python train.py --norm="layernorm" --norm_place="pre" --norm_eps=1e-05 --parallel_block=true --final_lr_fraction=0.0 --batch_tokens=65536
MLP neurons of a small language model. Each row is named by its layer, matrix (up: input weights; down: output weights) and neuron, and shows model dimensions 16-111. Each number is 128 + 24 x the weight over its row's rms, rounded and kept within 0 to 255.
After each neuron's rows, "fires on" lists the tokens most often at its 100 highest values on Wikipedia text that the model never trained on.

L9.up34 [143 100 127  60 122 112 140 129 124  94 139 125 167 123 149 156  89 194 133 164 143 118 117 164 165 172 125 102 101 105 140 120 122 111 150 111 104 150 149 129 106 115 137 137 124 115 110  66 113 119 138 156 148 102 135 126  96 150  91 107 162 154 161 147 137 118 117 111 170 108 106 107 191 143 140 102 106  87 101 102 102 170 134 139 142 100 132 124 129 139 123 130 137 131 110 136]
L9.down34 [112 135 125 113 136  79 140 134 114 170 113 117 183 192 177 111 150 106 154 134 135  50 117 107 112  81 146 123  93 134 175 153 115 116 105 158 135 138 128  81 147 116 140 124 115 130 176 144 131 165 138 123 156 151 119  97  99 153 106 119 123 131 120 144  97 152 112 123 155 120 137 137 138  81 170 107 153 145  80 151 157  98 155  97 141  87 142 172 120 116  82 130 128 118 142 163]
fires on: "il", ".", "or", "all", "est", "es"

L8.up1 [125 165 154 131 105 154 209  86 158 103 140 137 116 108 124 155 163 130 116 172 169 129 139 102 116 111 151 162 129 127 146 140 149  99 135 107 172 117 128 137  93 143 111 105 109 123 106 144 147 141 133 129 136 148 159 133 118 188 117  92 112 121 129 157 116 110 136 114 115 152 104  74 115 132 126 126 113  59 113 155 138 127  92 157 135 143 114  94 167 125 118  83 110 154 136 144]
L8.down1 [152 140 123 150 136 134 119 126 172  85 106 141 126 171 135 127  72 103 137 117 117 160 179 120 108 135 131 136 113 146  83 133 110  99 111 137 156 132 115 111 143 100 132 155 160 134 112 162 159 152 123 137  89 130  99 141 117  85 121 138 101 150 172  81 154 118 132 161 158 135 117  86 127 156 153 106 148 145 158 134 130 113 158 114 168 182 109 129 130 113 117 124 126 128 103 127]
fires on: "(", "), ", "t", "fr", "ens"

L5.up316 [165  88 172 113 114 173 163 118 104  84 116 132 132 100 103 115 120  83 128 133 110 135 127  92 135 124 137 143 117 120 130 108 145 124 180 143 124 157 153  97 162 130 142 106 151 102 171 137 141 151  88 128 142 136 173 106 152 153 102 118 100 100 130 165 172 207 143  89 108 109 119 117 108 160 133 113 110 132 183 176 138 139 153 142  99 103 116 134 130 167 115 138 106 131 145 164]
L5.down316 [ 99 168 110 108 166 111 107 154  92 132  59 116 109 178 144 156 146 138 120 149 140 163 118 139 141 120 167 109 141 119 115 148  91 153 101  87 132  62 135 118 123 134 103 125 136 116 135 122 106 120 122 129 124 144 152 111  98 116 142 170 160 155 118  79  93  82 156 124 128 127 134 136 109 114 179 116 193 142 137 112  72 100 157  68 119 143 103 117 145 118 127 125 167 154 128 117]
fires on: ":", "/ ", "Q", "==", "that "

L2.up48 [ 74 127 133 130 114  82 136 141 143 106 130 117 112 119 125 135  86 145 131 155 152  90 104 135 140 136 128 132 141 121 147 135 170 149  88 140 141 153  98 156  71 141 114  95  95 124 126  92 101 130 131  99 136 126 120 134  71 132 165 159 147 114 114  69  82  95 108 131 123 131 136 119 139 129 155 160 157 114 121 145 157 134  95 139 102 108  94 143 106  98 162 146 139 131 164 148]
L2.down48 [141 163 130  83 120 130 155 124 177 102 115 105 143 104 126 115 112 119  83 107 133  86 139 123 164 131 165 126 132 121 106 127  98 114 156 140 118 110 156 122 149 163  84 115 132 115 125 139  98 147 104 138 165 164 140 112 135 111 106 144 112 120 144 137 154 128 152 118 114 132 179 123 154 176 169 122 119 112 128 100 130  86 131 158 144 143 128 100 159 118  81 156 108 148 110 105]
fires on: "as ", "in ", "since ", "re", "ent"

L4.up347 [124 170 120 132 156 110 157  75 144 167 104  94 133 153 149 123 151 131 137 143  95 153 137 137 133  94 129  81 140 110 136 118 165 136 131 135 128 123 158  99 131 127 114 106 132 101  74  94 137 107 126 133  90  98 165 158 142 153 125 127 175 139 152  85 101 155 127 113 115 142 101 139 132 145 145 151  83 152 121 115 136 145 156 116 119 138 126 123 162 131 159 101 116 154  90 132]
L4.down347 [ 99 165 158 100 155 170 142 107 172 167 110 152 182 137 154  92 139  94 135 160 114 125 122 131 137 133 146 131 145  88  96  81 132 113 144 135 128 141 123  93 139 121 102 176 156  94  81 111 134 151 102 114 104 122 118  62 137 127 148 148 112 111 111 125 113 161  80 152 121 162 127 112 106 114  94 160 130 135 105 143 170 153 156 144 132 155 152 165 114 116 156 125 135 162 109 133]
fires on: "Gr", "gr", "Kir", "har"

L9.up270 [118 126 185 155  86 141 162 119 140  98 125 106 131 109 111 115 154 130 132 146 135 144 103 153 130 131 143 145 107 146 122 127 157 122 130 153 116 141  84 116 128 118 135 114 143 127 109 182 165 137 110 190 137 122 123 135 119 138  96 108 111  91 158  97 134  74 178 120 154  92 119  83  99  54 119 110 113 138 123  89 121 106 177 144 118 147 132 147 126 135 125 123 198 108  92 127]
L9.down270 [ 95 105 134 182 138  98 116 106 155 113 119 103 141  84 147 127 149 132 123 127 104 158 139 125 110 150 132 122 127 142 154 134 137 146 138 144 142 182 103 103 149 137 118 113 114 116 112 125  96  72 140 131  93 113 127 112 123 121 120 138  64 156 102 150 156 104  88 100 115 103 159 144 153 154 105 196 117 118 154 110 130 133 114 135 165 122 134 138 103 124 131  85  81 147  89 134]
fires on: ", ", "g", "died ", ".", "- ", "January "

L4.up198 [140 127 183 135 123 144  87 121 160 117 106 141 120 131 115 127  76 183 112 127 118 142 120  90 142 134 129 132 113 115 124 101 142 125 115 130 120 180 125  78 112 121  96 105 108 114 126 109 125 151  98 113 164 157 161 110 115 154 119 106 139 150 134 127 163 125 158  82 106  94  56 130 150 113 176 151 125  77 144  90 140 114 143 126 139 111 106 141 116 140 128 130 112  80 107 160]
L4.down198 [129 153 132  97 150 121 108 148 178 124 130  80 134  82  99 135 172 131 140 102 124 106 103 142  77 137 150 128 128 130 105 136 127 131 114 134 114 169 130 137 114 167 121 165 128 114 114 124 150 150 118 142 152 130 120 113 103 120 108  74  77 178 151 164 146 108  84 122 171 142 114 110 115 117  91 106 115 102 131 112 151 153 153 134 115 118 140 137  99  92 109 128 115 118 116 120]
fires on: "the ", "within ", "among ", "Progr", "family", "program"

L4.up321 [127 141 110 138 118 103 160 129 143 172  97  82 132 136 111 129 132 135 167 161 132 121 144 113 110 136  93 141 102 133 106 130 133 142 160  74 114 131 109 182 103 137 140 100 136 132 118  68 121 139  79 125 141 119 155 152 136 155 113 127 141 130  99  92  98 108 157 123  85  94 120 127 125 159 130 183  86 114 149 135 156 117 112 135 110 109  76 102 112 155  98 115 144 108 144 161]
L4.down321 [ 93 138 122 152 108 134  94 171 116 170 132 119 161 140 115 135 100  81 129 104 127 126 102 168 128 144 154 159 110 147  98  97  74 125  97 139 124 167 109 136 159 137 133 137 134  96 147 127 130 133 105 143 139  91 100  76 117  92 119 172 125 106 140 163 130  75 111 134 125 127 124  80 152 101 108 148 126 164 109 123 104 161 108 131 100  97 141 121 127 136 156 131 147 153 132 148]
fires on: "sch", "ș", "z", "č", "21", "ß"

L2.up368 [140 161 154  85 125 122 132 147 147  97 129 138 145 139 145 183 117 138 126 114 135  96 113 100 118 144 131 168 127 126 154 171 126 173 128 137  94 113 132  84 147 113 126 117  83  58 129  97 179 118 110 116 180 106 104 100 150 193 135  87 129 150 124 127 129 126 104 142 136 139 114 129  92 129 158 124 128 152 123 145 123 147 120 130 127  83 153  99 114 152  92 171 138 166 147  97]
L2.down368 [131 146 102 151 157 125 154 108 147 139 116 145 130 140 116 141 107 140 116 155 137  75 160 132 103 123  98 121 159 128 128 107 112 154 165 103  81 113  91 137 144 142 119  86 162 147 129 101 178 133 127 127 127 130 121 133 136 106  79 177 133 113 165 113 128 122 132 102 130 147 141 180 140 147 120 126 113  92 115 123 143 125 122 148 110 145 106 135 146  99 114 155 144 166  95 111]
fires on: "ac", "as", "il", "ap", "am", "m"

L2.up361 [132  94 166 114 114 106 161 138 148 115 152 136 174 105 142 154 142 105 189 130 153 109 144 117 133 133 106 109 116  84 137 131 151 121 142 120 112 144  82 114 154 134 103 160 112 133  76 113 142 106 115 133  83 104 129 164 119 114 110 123 131  91 132 131 111 161 104 105 117 125 149  96 148 109 160 106 103 139 143 116 162 121 120 117 108 177 139 146 106  75 147 108 122 153 113 146]
L2.down361 [130 119 159  92 167  99 160 110 221 137 162 133 177  90 125 148 111 141  99 141 132  94 114 140 156 127 116 122 147 103 141 129  85  66 137 157 102 131 125 107  92 109  68 144 113 159 117 143 114 111 115 133 122 127 118 135 119 130 122 122 131 114 164 137 141 141 163 106 118 102 138 137 126 115 138 127 111 113 133 122 126 115 121 143 135 128 119 141 136 118 133 128 157 128 137 122]
fires on: "years ", "year ", "–", "Did "

L2.up320 [121 126 132 131 118 165 113 123 150 133 117 116 118 120 119 121 132 160 115 117 146 130 159 127 129 101 176 129 165 105 153 127 135 120 135 143 135 114  74 157  77 138 121 122 125 100 104 124  70 116 114  73 143 168  91 164 124 132 164 139 117 140 156 125 107  97 153 132 112 131 138 131 148  99 149 123 120 158 109  80 131 158 167 127 145  95 121 103 102 100 151  89 174  92 158 134]
L2.down320 [102 100 125  89 144 140 130 135 185 139 130 116 140 109 145 125 120 115  97 135 168 131  93 141 164  94 158 122 118 143 119 114 144 130 103 136 110 133 173 130 105 131 134 108 124 130 118 159 110 109 144  67 109 151 111 125 115 130 134 159 129 128 150 115 154 109 118 141 119 132  92 109 109 137 167 150 117 117 118 102 124 148 151 125 136  99 184 135 116 162 132 131 123 118 164 126]
fires on: "over", "out", "down", "ough", "Over"

L2.up231 [132 154 124 112 106  96 185 130 158 119 161 146 119 156 162 177 142 187 113 161 166 113 126 134  99 107 159 118 116 122 124 142 122 134 130 155 127 121 146 108 148 115 118 111 134 125 111 111 132 154 121 124 114  99 127 125  69 129 150 124 107 192 125  80  74  94 105 137 135 121  98  94 152 104 158 167 127 154 103  83 123 101  98 128  98  96  97  72 134 130 111 115 129 133 152 181]
L2.down231 [150 139 120  81 143 160 124 150 144 123 131 157 146 125 122 148 149 114 105 127 142 112 135 139  72 120 185 137 104 115  91 146 105 152 116 137  99 139 125  88 121  93 186 145 144 170 136 166 126 137 113  95 113 142 127 132 158 123 107  95 108 109  89 157 118 144 118 141 125 146 124 113 127  91 130 130 131 114 147 119 156 152  76 119 136 111 132 129 157 126 115  92 147 116 137 135]
fires on: "m", "en", "r", "son", "on", "ur"

L2.up0 [158 112 166  69 152 123 117 152 136 163 130 115 144 132 161 117 147 108 117 120 133 140  98 135 148 113 163 173  93 102 162 149 117  76 147 153 155 127  75 132 125 142 131 120 141 126 174 156 126 143 150 159 113  97 126 113 141 169 134 124 141 156 141 111 129 139 143  87  86 137  89 123 104 127  75 136 140 101 132 164 114 158 124 146 155 120 110 134 135 118 176 118 157  96 132 141]
L2.down0 [132 130 134 115 152 133 119 134 101 178 132 153 130 159 177  82 169  99 122 132 146 151 117 135 158 111 146 143  99 124 126 158 124  85 178 143 121 127  97 149 127 101 136 110 157 115 114 114 151 152 139 167 122 121 109 109 111 132 122 129 149 117 119 155 120 114 128 105 148 151 112 143 107 113 101 141 162 108 106 136 116 133 142 141 140 145 109 133 118  98 152 108 144 165 106 133]
fires on: "Ar", "Mad", "Ir", "Phys", "establ", "final"